Weights of a small transformer language model.
Training: a variant of Muon for these matrices, 365M tokens.
MLP neurons of a small language model. Each row is named by its layer, matrix (up: input weights) and neuron, and shows model dimensions 64-191. Each number is 128 + 32 x the weight over its row's rms, rounded and kept within 0 to 255.
Before each neuron's rows, "fires after" lists the tokens most often just before its 100 highest values on Wikipedia text that the model never trained on. A number after a token or word is its count.

fires after: " ad" 15, " in" 10, " pro" 9, " p" 7, "f" 6, "se" 5
L7.up692 [150 120 155 168 147 128  92  74  55 126  82 138 131 125 190 174 153 111 167 123 120  92 146 132 106 123 138 161 144 133  39  51 115 139 114  78 110 133 121 144 148 158 139 135 111  98 132 113 125 125 107 187 131 145  92 135 160  99 153  99 161 152 125  86 130  88 124 127 136 156 203 164 161  87 112 108 126 140 112 101  97 128 118 106 204  94 155 170  77 125 123  94  95 107 170  82 134 118 122 142 131 149  57 164 146 112 134 166 110  76 144 195  66 107 152 126  49 189 105  60 143 136 140 184  61 142 170 109]

fires after: " T" 26, " W" 9, " was" 8, " K" 7, " t" 6, " and" 4
L5.up170 [175 136 117 100 103 123  49 181  73 128 121  80 135 137  75 147 122 157 133  87 173 125 107 102 134  99  94 163 121 112 150 123 144 178 158 175  73 124  70 170 152 155 139 124  76 117 144 215 168 143 152 104 176 163  98  93 138 146 112 109 148 112 147  95  85 100 153  83 100 140  60 133 161 133 149 101 158  71 156  78 170 133 141 123 122 101 127 158 134  94 120 133 103 143 209 127 150 108 152 126 180 165 141 111  80 137 128 136 142 165 149 149  91 153 169 166  49 147  95  75 108 102 142 124 132 160  86 117]

fires after: " to" 27, "ind" 8, " released" 7, "1" 7, "ept" 4, " in" 4
L7.up186 [217  82 177 147  94 108 102 183  61 137 149  85 122 127 155 103  90 152 162 101 131 121 122 142 110 156 157  90  61 126  77  82 111 191  64 193 125 101  67 104 118 112 124 108 149 162 171 125 149 107 146 138 150 127 109 116 168  79 138  94 148 143 157 106 175 171 149 147 164 122  93 138  85 149  81 116 100 134 119 125 138 162 128 162 171 139 101 159 111 116 145  87 127 165 158 137 142 117  90 114 109 143 131 113 147 156 107 108 112 128 142 141 133 113  84 139 147 139 114 172 127  84 124 192  87  66 171  70]

fires after: " South" 16, " Cal" 15, " North" 12, " New" 10, " M" 6, " West" 6
L6.up455 [118 105 152 148 170 177 143 132  90  89 182 126 204 156 141 107 105  58  58 109  71 108 108 109 180 106 113 104 147 132 135 137 154 126 169 157 142 114 130 180 146 179 128 111 163 153 143 123 131 104 115 109 133 151 105 123 169 142  77 151  46 102 130 138 143 140 107 147 160 131 165 127 148  85 141  72 164 102 115 159 138 129  78  55  99 109 124 107 150 129 141  75 150 164 115 117 155 129 122 129 156  74  93 129 123 164 127 112 116 188 130 118 103 179 118 214 132 155  83 103 139  88  77 119 131 125 148 105]

fires after: "i" 15, " |\n" 11, "y" 9, "T" 8, "a" 8
L11.up469 [ 95 174 137 140 149 124 180  98 101 136 123 109  51 134 127  88 112 153 119 126 124 173 109 147 165 202 135 114 109  95 150 127 147  75 132  96 160 129 141 155 153  82 186 113 176  97 145 112 147 107 112 116 111 132  95 138 195  97  90 179 117 139 133  40 111 138 162  97  87 174  97  83 107  92 113 142 204 167 130  66 190 167 135 158 126 119 170  93 110  58 110  76 125  84 135 189 109  99 104 137  95 156  66 153 109  70 140 131 127 180 147 127 124  96 125 126 180 159 159 139 133 107 113 152 115 135 157 129]

fires after: "ec" 17, " rec" 13, "c" 9, " dec" 8, "r" 6
L8.up180 [ 86 129 180 204 188 119 184 181  96 159  95 128 133 151 109 174 104 128 127 186 127  85 116 117 117 122 117 123 118 150 130  78 196 140 118 187 116 121 115 159 120 135 161 107 114 125 126 115 119 171 109 176 183 114 125 162  75 149  93  74  97 122  98 137 140 124 126 160  58 194 142 163 120 126 105 118 176 146 141 196  99 139 120 157 138 131  95 144 201 123 118 118 162 122 166 141  88 125 124  98 120 137  77 129 128 123 114 164 126  77  90 177  92 164 153 161 131  79 162  63  53 186 166 146 126 124 111 166]

fires after: " R" 16, " r" 12, " n" 11, " C" 10, " H" 8, "R" 5
L8.up311 [114 123  66 141 167 150 117 112 154 155 131 111 126  45 149 156 170 147 157 111 120 117 121 113  95 147 174 163  84 153 122  66 140  84 116 195 111 124 145 115 128 131 153 167 152 128 125 164 111 174  85 141 129 132 155 109 157 116 105 195 185 159 138 163  58 119 128 168 152 155 139 118 126 122 147 122 105 113 103 192 160 120  92  58 106 141  53 174 195 130  94 126 127  99 102  90 160 157 115  89 105 165  91 176  93 116 122 130 193 159  75 143 168 162  79 122 133 112  46 122 160 130 142 168 139 130 152 139]

fires after: " pro" 20, " En" 11, " Pro" 10, "f" 9, " ex" 8, " P" 7
L5.up582 [ 66  72  79 112 121 157  54  82  92 122 100 208 126 128 150 184 108 103 178 128 155 104 102 124 184  78  94 141  84  90 172 110 102 106 116  75 102  94 177 120 140 142 163 153 159 143 116 104 181 169 133 177 130 176 147 138 120 106  82 178 184 126 139 120 116 133 147 146 102 118 135 156 117 146 118 106  70 147  99 160 141 190 175 161 120  99 149 156  95 125  95 172 186 134 115 127 127 134 168 126 153 159 135 205 141  89 149  73  85  98 111 142 163  81 102 153 115 144 147  85  69 129 101  96  78 170 162 155]

fires after: " d" 17, "d" 17, "em" 13, " D" 11, "ud" 6, " prom" 5
L10.up132 [ 96  86 112 138 124  94 121 137 138 141  73  72 180 153 139  76 137  92 151 124 161 115 102 111 123 167 142 122  99 169 156  74  72 111 150  79 112 122 158 168 169 129  75 117 102 109  93 168 162 213 108 155 155 163 102 110 104 178  71 135  92 144 134 182 121 134 126 118 129 156 108  88 139 147 115 126 134 114  68 103 139 197  84 180 157 161 101  94 140 108 124  59 143 125  98 127  56 108 137 192 118 148 105  93 144 121 100 152 117 170 133  93 123 148  74 159 130  88 168 112 211  98 126 163 221  88 100 106]

fires after: " S" 11, " H" 9, "." 9, "S" 8, " D" 7, "H" 6
L10.up672 [157  81 160 113 105 138 102 134 159 109 116 196 132 149 121 149 144 168 188 134 120 166 109 132 146 103  88 164 136  86 123  94 208 103 143 164 188  89 156 104  91 116 141 106 134  52 137 134 103 133 173  94 183  89 109  98 140 102 115 115 103 158  59 124 159 138 170 128 175  64 118 112 144 117 140 129 182 138 116 100  63 124 145 119 157 132 161 114 162 156 169 111 170 155  99 113 153 185 107 138 165 101 108 119 140 167 123 135 121 108 125 127  93 153 128 136 125  88  93 124 139 109  76 148 153 135 110  99]

fires after: " v" 42, "v" 8, " c" 4, "iz" 4, " K" 4
L9.up288 [121  94 164 142 131 164 120 135 145  94 162  97 161 112 122  75  94 153 144 151 153 164 103 117 103  66  70  58  75  96 164 121 136 110 146 197 158 119 123  90 128 106 105 191 111 139 104  97 123 187 188  98 103  86 161 137 152 115 133 117 133  85 133 114 126 138 186 133  93 147 132  72 112 143  92 118  71 178 113 113 159 139  75 189  79 114  70 143 128 128  99 148 169  98 101 162 128 156 155 141 109 153  87  82  83 177 123 117 164 152 111 144 146 164  88 136 161 142 137 171 110 136  79 109 163 151 118 129]

fires after: "em" 24, "om" 20, " dec" 10, "um" 7
L8.up651 [139 174 176 136 156 135 138 151 153 100 199 162 128  51 200 128 151 169 122 160 144 163 147 184 139  85 101  92 139 113 118 131 198 197  70 156 151  91 130 106 126 151 159 137 107  79 101 178  87  77 127 139 139 143 129  96 142 150 127 156  77 147 117 138 109 106  84  96 106 142 129 108 174 121 133 118 145 111 173 117  89 103 101 178 154  75 151 132 155 104 133 124 145 110 132 111  74 191 128 138 138 139 151 133  65 138 161 120  38 136 154 104 111 101 134 157 166 125 120 114 152 130  70 118 153 136  93 131]

fires after: " Ch" 21, " b" 17, " ch" 10, " B" 7
L8.up164 [100 118 103 147 127 147 165  90 171 117 102 111  69 145 134  97  83 103 135 121  50 160 118 163 150  83 120 132 124 117  94  99 166  98 147 138 126 161 190 129 139 105 116  86  36 158 103 121 148 105 146  73 179 106 153  63 163 139 147 137 111  88 101 150  89 112 135 178 135 156 164 152  94 107  99 217  97 132  89 134 121 111  94 107 114 130 127 188 137 169  90 186 115 201 167 132  74 100 126 102 150 170 125 129 144 130 136 118  93  49 132 144 180 125 129 178  83 152 129 126 177 142 101 119 136 135 118  37]

fires after: "em" 14, "ount" 12, " pro" 9, "un" 8, " part" 6, "um" 6
L10.up390 [ 80 103 153 129 134 155 157 111  92  97  99 130 107  41 136 157 116 100 122 165  91 186 149 175 137 124  67 107 114 145 136 155 141 161 113  76  97 172  65 166  82 145 113 116 139 123 106 168 128  91 120 127 158 205 177 183 146 142 105 117 148 154 112 166 142 121 107 131 157 185  89 130 185  66 108 162 105 140  83 173 140 133 130 103 196 110 112 124  81 125 113 122 117 167 144 158 134 133  65 119 134 122 134 136 151  98 142 125 112  80 117 169  68  76 162 111 149 116  88 153 122  89 139 110 123  82  75 142]

fires after: "b" 12, "e" 11, "if" 10, "av" 9, "un" 6, "ar" 5
L10.up753 [ 95 152 112 126 128  91 153 157  92 108 134 154 119  75 104  97 134 137  28 137  85 129  64 127 124 132 100 127 124 160  72 159 140  80 185 132  97 182 138  94  74 124 135  86 150  92  97 157  97 120 171 140 178 141 123 153 167 154 122 163 148 130 163  90 106 114 119 170 128 144 155 139 125  96 166 135 159 107 143  98 156 203  84 105  98 154 150 152 126 136 135 131 115 111 108 109 144  84 133 169 172 129 105  94 145 141  75 142  89 128 183  82 155 173 120 113 141 105  90 118 137 123 133 174 127 102 108 130]

fires after: "pl" 13, " Fl" 10, "l" 10, " pl" 9, "ill" 8
L9.up494 [110 124 100 111 196 128 156 142 175 160 115 137 117 142  75 103 122 106 153 176 153 115 141 156 127 101  99  45 139 164 105 102  90  81  89  64 100 131  95 103 146  86  55 130  56 158 130 129 122 128 223 176 111 191 133 133 117 108 136 131 200  81 118 137 109 156 174 187 103 100 123 177 176  98  58 151  54 120 118 105  98 163  98 152 102 120 109 136 118 137 122 129 180 158  94 179 143  96 105 144 188 123 162 104 163 165 115 152 179 111  90 189 140 150  54 149 134 169 138 127 103 126 118 157 143 138 132  68]

fires after: " t" 24, " p" 15, " T" 14, " |" 6
L10.up707 [140 164  64 156  86  95  49 135 175 116 140  65 141 153 107 100  74 129 139  93 133 144 160 106 141  96 107  90 131 199 121  87 137  87 128 150 125 140 200 135 145  86 162 125 108 143 113 146 143 157 135 126 165 131 110 133 122 182  84 160 151 143 148 155 106 135 107 142 125 127 146  98 158  98  98 113  62 127 154 158  95 130 103 133 151 174 207 119 170 130  96 103 145 149 126  98 116 179 104 133 138 159 158 176  82 116 113 191 166 201 106  96 108 173 107 117 121 128  45  79 161 135 162 132  93 206 174 106]

fires after: " and" 30, "," 15, " which" 4, "g" 4
L6.up438 [143 162 101 120 140 150 208  68 151 120 174 124 142 145 121 117 113 168 146 163 113 143 113 118  80 120 152 103 119 206 108 124  97  98  97 172 118 139  80 106  96 108 111  88 124 101 119 159 126 110 142  51 160 145  99 141 124 116 129 135 183 126 119 107 182 149 192  95 193 121  49 147  78 167 141 143 130 108 123 160 135 152 106 146 121 132  94 120 137 166 132  53 149  50 119 117  96 127 149 122 156 100 164 160 120 122 123 125 141 122  77 135 145  79  55 171 105  53 158  74 136  68 205 155 130 118  54  88]

fires after: " app" 20, " resp" 14, "l" 6, " April" 6, " add" 6, "pl" 6
L6.up683 [123 152 152 150 139 124 107  87 122 156 140 111  65 123 119 125 119 115 179 129 137 133 238  94 105 129 121 177 159 113 110 166 100 131 115  96  85  88 109 136  58 122 150  99  98 186 126 122 116 163  93 117 149 155 138 127 165  71 109 143 181 113 125 131 135 127 158 151 165 167 150 168 159 108 127  76  91 108 146 128  87 169 172 168 140 177 114 135  94 140 140 141 156   7 138 152 132 187 108 109 167 111 136 101  97 117 119 118 134 176 124 185 104 141 108 142 123 150 123  38 114 141  71 114 165 131 136 131]

fires after: " R" 19, " J" 11, " L" 10, "ern" 5, "ich" 5, " B" 4
L6.up554 [203 117 119 127 135 116 117  90 109  95 143 175 106 152  93 123 142 114 141 115 147 122 151  93 125 150  94 131  95  82 120 113 124  96 105 131 206 106 188 151 191 181 135  43  86 148 117 115 124 120 155  88 149 154 148 146 112 140 186 130 124 150 110 117 173 132 180 160  93 147 172 118 126 130  95 135 181  56 150 151  97 144 149 141 104 143  99 106 120 106 152 163 148  95 109 141 133 100  66 158 144  25 128 134 120 179 184  91 183 188 161 129 137 190 157 135 112 142 106 109  84  57 168 156 137  85 124 152]

fires after: "th" 11, " s" 10, " H" 9, " h" 8, "ch" 7, " th" 6
L6.up50 [126 114 127 114  72 103  89 114 158 161 137 100 140 141 163 189 156 107 140 151 163 112 138 130  99 119 145 130 133 204 107 108 138 111 149 142 135 139 123 128 137 139 120 127  89 118  92 131 135 113 132  91 117 104 116 142 180 159  85 130 131 114 121 143 179 124 112 134 148 109  85 117 139 142 105 127  94 154 148 169 120 113 155 128 169 216 129 223 113  90 135 146  91 126 107  94 168 156 132 124 154 122 142  98 140 120 179  77 143 161 197 112 147 158  93 132 102 119 103 153 129 107 147 145 136  50 222 122]

fires after: " m" 35, "m" 12, " em" 5, "ess" 4, "em" 4, " c" 4
L9.up383 [ 70 108  96 102 101 124 159 144 109 126 108  90 142 102 169 136  50 132 132 114  66 134 142 157 108 103 123 138 132 196 154 178 128 150 184 162 137 136 125 162  90 124 180  74 136 169 133 103  94 170  83  86 158 113 124  78 136 157  92 157  88 112 146 100 107 108 204 143 139 133  88 142 144 141 150 103  90 143  99 139 145 119 115 155  91 121 107 166 130  82 147 100 130 128 143 136 110 127 139 149 129 139  86 173 148 139 104 161 158  89 150 124 115 111 127 167 154 148 134 107 149 162  68 127 138 187 133  35]

fires after: " R" 30, "ron" 15, " Re" 11, "R" 4
L7.up428 [177 111 162 103 127  91 148 117 120 127 125 131 188 140 106 174 149 150 120 121  91 192 150 145 142 106 116 176 121 136  85 165 124 123 156 114 183 131 156 136  80 161 176  80 104 171 118 114 142 113 154 159 124 110  82 121 180  87 112 130 154 144 140 125 128 144 117 106 107 154 119 104 154 126 128 141 127 102 208 154 130  37 166 117  88 153  84 100 147 126 120 123  97  57 139 122 101 108 145 166  99 102 131 146 103 149 123  78 153  86 186  47  63 152 135  87  88 117 144 153 105 109 192 129 154 138 170 112]

fires after: " the" 37, " an" 5, "M" 4, " new" 4, "'s" 4
L10.up192 [178 141 123 140 138 110 122 117 184  79 186 172 209  70  98 115 153 127 101  57 137 148 149 132 135 193 184 167 191 154  99 123  98 222 131  94 185 178 126  97 121 108 114 133 138 100  89 172 151 125 102 141 130 120 161 121 125  64 124 133 107 136 104 118 176 107  66 145 174 149 111  54 121 117 117  97 115 143 149  84 193 113  97  98 157 123 170 139 148 132 173 168 127 154 111 152  88  66 109  84  99 109 119 129 102 101  92  99  97  82 112 138  71 120 132 140 188 152 132 103  93 162 116 158 102 126 134  95]

fires after: " C" 42, "ord" 12, " number" 5, "le" 4
L5.up309 [177 149 134 122 171 153 156  84 142 138 133 136  83 182 163 135 164 129 111 104  95 163 183  99 166 139 127 152 156 170 121 136 131 154 109 165 122  83 167  47 102 125 102 111 114 152 194  86 151  59 129 123  97 116 140 119 131 112 122 170 136 130 160 121  91 142  82 122 120 122 160 143 161  69 179  94 156 113 116 174 192 131 134 107 135 148  97 105 117 120 152  76 159 146  31 110  81 148 140 154  95 149 103 195 137 116 107 125 136 128 150  64 134  88 110 115 133 167 107 130  49 146 187  98 105 162  84  83]

fires after: ")" 32, " a" 14, " —" 12, " l" 8, " " 6
L7.up259 [129 132 184 127 122  84 134 123  72 138 109 168 148 106 143 154 143 117 152  77 128 131 117 150 141 183 124 165 155 148 179  92  80 105 108 120 110 139 143 145 109 157 173 138 116 140 128  41 122  87 128 132 163  83 172 133  96 116 159 105 198 125 117 101 145 165 144 203  99 100  90 118 134 127 143 139 210 190 107 118 120 164  79 118  83 182  60 110 113 150  70  82 175 140 182  47 146 105 115 129 105 155 112 140 173 117 149  99 113 118 122 138 111  99 171 117 128 138 108 154 112 115  89  69 117 125 127 114]

fires after: "198" 16, "200" 10, "201" 7, "17" 6, "195" 6, "197" 5
L7.up267 [114 122  74 144  94  90 141 212 159  74 128 124 161 118 161  93  91 166 104 138 125 120 123 115 146 135 122 138 102 150  90 105 121  92 165 165  87 101 149 113  88  78  99 131  71  76 111 130 105 103 147 142 114 168  93 130  95 106 121 191 144 118 112 128 113 125 128 127  93 174  80 126 110  65  84 179 146  73 184 170 122 111  63 198 161 116 179 137 160  70 160 116 117  83 133 126 100 103 114 214 164 204 189 177  90 113  91 128 117 140 121 134 113 138 134 169 147 163 157 178 170  78 101 193 169 130 152 139]

fires after: "|" 21, " |" 21, " S" 13, " the" 4
L5.up321 [118 129 151 125 121 171 117 159 131 178 120 113 105 127 117 104  86 134 119 124 146 128 114  90 147 134  84  79  72 114 128 128 142 124 110 108 182  99 132 181 142 109 195 127 151 145 109 145 195 184 181 130 105 127 149 136 101 166 185 189 118 140 140 103 178 164 113 138 139  88  95 115 145  80 104 150 120  57  85 202 116 149 123 150 175 130 129  99 154 129 209  95 152  43 159 157 100 108 148 148 115 106 117 130 108 162 115 181  90  63 102 109 117 146 129  97 145  93  74 147  74 127 142 173 133 133  93  29]

fires after: " the" 36, "f" 17, " in" 17
L9.up467 [116  96 126  87 118 202 128 150 102 130 153  58 147  91 107  96 161  74 110 106 138  65 144  98 132 140  52 136 116 157 123 101 115 173 110 127 121 129 137  87  99  86 182 136 148 115  95 125 113 118 105 160 133 121 143 119 180 146 131 105  61 144 139 132 152 166  69 127 187 181 157  89 147 154 125  71 117  61  98  89 155 148 147 137 162  92 117 119 161 123 106 143 140 157 136 157 174 164 151  91 140 128 102  95 131  83 167  95 122 155 180 160  79 157  92 113  75  98 111 102  79 163 125 220  85 120 118 113]

fires after: " d" 25, " was" 10, " a" 7, " were" 5, " D" 4, "d" 4
L9.up184 [127  92 126 170 160 121 173  99 102 167 131  83 134 149 172 126 121 122  79 136 141 134  79 129  90 106 170  89 134 101 137 149 122 153 144 135 118 134 124 156 144 121 144 203  66 128 100 118 128  73 108 145 130 107  92 118 201 171 139 127 133 138 111 145 155 167 172 154 156 219 126 119 109 172 156 119 132  95 137 119 156 147  97 198 127 100  60 159  77 109 183 124 136 116 161  89 114 149 125 134  83 124 164  89 174 179 118  96  27 154  89  66  74  68 113 113 113 105 203 186 140 117 120 132 193  75 152 123]

fires after: "A" 23, " At" 18, " c" 15, "T" 10, " sy" 7
L6.up520 [148 172 132  83  89 162 156 131 153 148 131 158 149 167 179 113 101 106 105  86 139 132 122 152 186 170 159 144 125 120 147 104 177 224  90 165 131 156 123 134 124 142 222 173 129 148 124  69 131 160  61 144  78 116 105 178 131  99  71 134 195  61 193 178 152 130 154 117 111 139 101 149  83  68 167  99 169 121 127  99 186 155 129 147 154 148  97 108 135 102  79 150 140 119  96 138  49 114  87 131 105 150 118 111 157 155 154 100  97 198 129 162  80 118 133 102 129 108  96 114 121 106  97  92 116 117 111 141]

fires after: " m" 18, "m" 10, " c" 9, "n" 6, "b" 6, "em" 4
L8.up696 [120 132 123 130 160 137 149  87 178 178  37 122 109  87 191 115  74 151  90 138 128 160 138 102  71 109  95 142 112 158 140 148 136  95 148 121 135 139 147 189  83 110 123  94 122 187  69 142 146 153 140  63 163 157 133  91 131 152 131 135 125 172 158 113 130 157 200 157 137 170  56 127 105 144  61 120 139 124 172 145 171 126 139 162 177 110 155 144  53 119 119 107 180  94 112 142 112 134  88 119 144 165 132 107 115 150 144  92 177 132 129  88 163 157 114 183 124  90 127 132  71 106  69 132 141  78  78 106]

fires after: " " 21, "y" 11, "i" 7, " gu" 6, "o" 4, "ie" 4
L9.up452 [151 139 109 140 142 140 111  75 110 141 132 114 134 102 156 144 105 142  95 105 121 111 130  22 112  78 160 167  75 113 130 192 106 133 130 230 177 114 182 156 146 112 183 151 144 108 114 109 107  52 123 165 147  92 128  50  91 124 134 178  87 131 114 162 101 108 150 138 104 128 131 107  86 167  96 151 150 161 131  96 200 182 151 141  99 142 139 134 138 116 113 152 134 119 143 165 106  92  96 144 189 115 134 135  85 114  88 167  78 143 193 144 137 126 134 161 117 203 124 136  97 152  83 116 142  62 146 161]

fires after: " p" 29, " P" 11, "ict" 10, " polit" 7, "p" 5
L5.up605 [127 121 159 133 124 101 149 104 180 151 124 171  97 167 137  72 140 120  96 122 119 126 108 142 145  95 138 154  67  81 187 141  94 153  91  94 167 141 158 180 110 145 195 145 154 142 103 103  88 114  84 158 154 161 174 127 103 136 131  97 151 108 121 143 130 187  60  87 116 194 158 125 102  95  89 120 141 147  90 123 129  79 115 140 170 164 105 101  96 157 176 226 140 114 133  58  78  86  96  97 100 114  82 129 138 166 190 114 156  79 167 141 108 135 112  99 103  70 144 116 110 135 147 130  96 115 143 139]

fires after: " " 23, " l" 7, " April" 7, " dis" 6, " May" 6, "oll" 6
L9.up739 [134 162 135 147 171 106  59 103  84 179 125 139 122  54 148  84 100 125 123 190  76  63 121 138 122 132 115  80 140  83 143 155 145  98 122 101 126 113 125 134 118 111 129 148 179 186 153 140 154 164 111 117 193 141 115 142 116 142  49 128 145  98  91 130 126 184 142 169  91 142 113  90 148 187  91 194 153 156  91 141  71  96 152 117  51 128  60 163 149  89 132 125 106 170 135 121 132 196  98 119 146 135 109  78 171 108 111  94 175 118 130 176 115  91 100 154  73 123 142 139  91 108 106  93 142 152 118 139]

fires after: "," 14, "i" 13, "ah" 12, " t" 6, "a" 6
L9.up563 [127 184 118 196  58 103 179 137 100 165 151 104 146  82 129 111 106  59  90 149 134 196  90 165 136 131 197 113 114 119 107  86 133 112 137 113 145 134 113 110 146  73 127  97 131 164 103 199  78 166 160 149 112 154 127 147 183 139 126 129 135  86 131 102 159 152 162  82 106 183  91 163 103  82 149  88 150 154  83 116 150  80 176 134 116 174 134 210 146 116 137  90  92 155 124 132  69 143 137  91  87 149 158  71 168 130 164 106 120  72 102 108 117 129 112 136 111 129 138 148 187  57 148 127 157 134 123 131]

fires after: " w" 42, "W" 7, " W" 7, "w" 5, " high" 5, "ch" 5
L6.up724 [117 183 140 146 137 127 119 102 145 172 132 105 100 106 104 161 102  89 154 106  90 157  78 108  83 148 118 114  59 172  64 139 120 104 147 112 160 164 184 173 106  89  31 128  75  98 174 146 105 116 129 133  90 135 146 103 122 139 153 124 148 145 135 144  55 128 134 167 137 156  78 131 146 110 121 144 152 167 140  93  82 123 109 159 116 157 100 155 128 106 168 158 162 105  92 174 172 167 132 143 172  54 160 148 100 125 101 124 135 139 113 103 145  97 171 107 115  65  73 142 151 118 134 108  60 162 124 138]

fires after: " v" 36, " V" 19, "v" 16, " ex" 5
L6.up480 [ 47 106 100 168 110 134  90 113 122  99 159 126 173 152 134 116 115  99 164  70 143 158  85 169 145 132 112 145 120 151  41 171  66 143  94 148 134 104 111 101  40  92 123 109 117 143 160 123 180 114 167 125  87 191 181  75  63 120 141 162 163 149 128  90  93 148  97 156  45 125 130 107 146 107  85 109  86 191 134 129 170  91 132 195 110 204 130  77  84 123 121 120 154 122 143 160 126 149 135 160 123  97  79 136 147  79  87 200  79 149 102 131 130 170 121 138 109 150  89 170 114 137 113 139 161 150 130 170]

fires after: "H" 17, " Ad" 15, " e" 10, "se" 10, " K" 6, " H" 5
L7.up415 [154 150 150 114 188 153  82 179 142 204  86 124 112 164  94 104 135 186 167  92 156  79 151 110 150 140  59 111 106  72 192 131  78 100 138 133 156 139 123 156 122 127 133  91 123  69 148 103 156 115 136 137 109 165  61 116 105  77  94 138  88 133 140 144 112 129 190 123 167 138 143 134 144 111 139 111 151 150 117 133  82 162 142 134 133 111 144 132 156 157 108 158 116 118 118 140 170 104 123 104 225 100 150  83 151 124 125 167 125 123 132  86 122  84 106 209 142 164 147 178  85 100 127  81 138  73 170  91]

fires after: " cont" 31, "r" 9, " att" 6, "f" 6, " col" 5
L6.up432 [ 87 164 198 140 120 209 110 135 137 127 113 104  84 173 108  95 132 101 106  85  89 108 138 137 138 160  81  98  93 112 132 100 118 137  86  53 123 128 155 133 149 111  86 123 125 112 150 106 114 131 107 121 143 135 106 108 164 185 114 152 160 175 101 173 117 144 137 160 161 117 104 180 102  87 101  94 124  80  83 165  86 172 118 150 145  70 157 177 115 118  64 121 208 148 126 146 165 128 125 162 143 130 123 124  64 133 144  90 127  96 142 146 121 108  96 145 200 153 130 107 114 120 182 132  66 191 156 148]

fires after: " P" 18, "p" 15, " B" 13, "b" 7
L5.up127 [132 116 138 123 117  80 116 107 111 170 138 116  84 139 131 124 129  99 132 195 202 174  99 127 121  73 106 152  67 113 163 153 129 167 162 108 128 129 131 159 144  83 133  97 146 132 107 135 100 113 128  67 141 111 160 102 139 193  98 169  99 118 137 161 195 142 128 123 145 145 116 180 116  67 113 128 157 163 106 145 126 137 151 106 122 154 137  79 150 128 131 159  81 164  93 136 112 109  92 143 132  66 104 104 126 157 147 154 111 123  46 216  76 101 152  66 151 134  97 155  78 128 120 153 193 193 119  97]

fires after: " M" 18, " pl" 11, " m" 9, "um" 6, "em" 6
L11.up93 [ 63 111 169  81  81 130 144 156  82 159 119 128 101 100  96 116 125 119  97 136 116 160 181 142 139 139 152 124 119 135 157 137  74 158  27 141 135 197 142 117  85 144  67 123 176 147  59 149 129  99 129 156 129  76 125 146 104  56 172 104 153  47  95 105 117 136 135  83 136 178 128 113 152 121 147 117  96 144  96 159 177  92  90 131 189  69 103 163 127 116 124  74 166 146 101 134 123 137 110  53 105 208  98  94 166 116 178 195 129 102 123 152  72  99  98 119 144  98 148 174  96  77 104 133 123 102 114 168]

fires after: " all" 17, " well" 16, " re" 9, "n" 5, "em" 4, " exp" 4
L6.up734 [117  68 116 127  98 127  84 145 123  93 148 124 126 153 122 152 177  86 150 150 156  84 138 116  89 154 148 151 116 142 172  98  19 139 102 120 123 160 140 124 153  92  92 158  81  62 152 105  91 114 212  55 125 129 102  85  91 141 115 140 167 149 149 180  73 133 119 138 145 153 153 116 126 151  94 119 100 121 157 104  98 105 108 108 129 117 145  49 150 127 147 213 157 133 126 104 129 150 157 154 138  95 134 167 103 117 120 150  97 111 159 114  93 250 126 119 142 131 176 140 117 171 172  78 174 162 165  96]

fires after: " H" 16, " h" 11, " J" 11, "H" 11, "N" 6, " was" 6
L7.up151 [154 140 125 138  48 186 111 153 148 144 108  60 190 124  91 170 121 102 163 116 136  97 162 133  86 143 112 113 110 112 149  90 148 158 117  96 133 158 151  77 123 127 133 106  96  95 108 107 187 144 171 135 131 144 108  87 175  75 171 137  93  72  96 140 142  92 125  98 120 150  79 126 231 183 117 118 115 115 105 133 197 111 146 132  90 142 103 141 136 141 100 142 173 186 148 144 157 154 162 102 120 109 167  91  61 186 139 150 137 117 131 123 100 138 125 172 124  97 161 173 149  69  81 143 183 104 151 107]

fires after: " cons" 14, " f" 13, " sp" 8, " s" 8, " def" 7, "f" 7
L9.up219 [106 102 149 142 150 137 103 123 137 147 118 123  92 132 185 131 142 117 112 104 180  97 152 108 115 153 113 154  62 150 126 104 133 127 122  89 103 145 128 175  96 104 128  97  99 165 151  94 141 152  97 140 133 179 169 173  93 110 173 118 154 182  89 143  79 132 129 167 153 101 116 154 127 104 179 110 148  76  87 154 128 137 152 100 171 171  60 136 124 144 146 110 142  29 198  93 125 167 121 108  89 116 127 197 108  79 120 165 104 112 115  91 175 122 106 165 151 143 128 147 127 137 165 184 102  88  97 141]

fires after: "iv" 24, " em" 8, "em" 8, " n" 8, "ab" 8, "ff" 5
L10.up693 [104  96 161 178 149 130 103 100 141 119 119 150 126 121 136  98 139 130 108  95 112 132  95  78 139 144  99 112  90 153 153 157 106 191 171 122  90 164  68  95  93 109  94 134 125 136 111 177 114 153 126 156 172 127 154 131 118 144  92 109 108  95 197 142 116  49  58  49 146 123 183  98 136 122  65 173 175 146 104 128 214 108 110 107 136 139  87 101 144 147 134 136 131 130 134  88 156 152 131  96 142 109 117 153 112 136 141 124  86 128  84 120 114 138  86  97 147 127 100 131  46 166 101 100 153  72 160 150]

fires after: " con" 12, " par" 11, " f" 10, " pro" 8, " ex" 8, " res" 7
L8.up290 [ 97 141 149 135  80 100 136 176 142 117  78  99 146 172 165 169  91  93  89 162 129 106  96 138 177 101  89 133 105 160  73 118  87 128  98  63 140 148 141 107 164 125 153 139  84  98 214 119 131 148 134 185 134 107  62 190 114 206 124 128 130 129  88 129 155 120 149 127 153 134 127 149  92 111 143  91 165 140  43 143 118 142  72 125 121 143 134  95 108 153 155  88 159 113 133  68 161 132 112 152  78 162 144 151 146 128 148 142 100  66 122  93 134 137  79 157 132 103 129  99 121 114  76 135 139 116 139 139]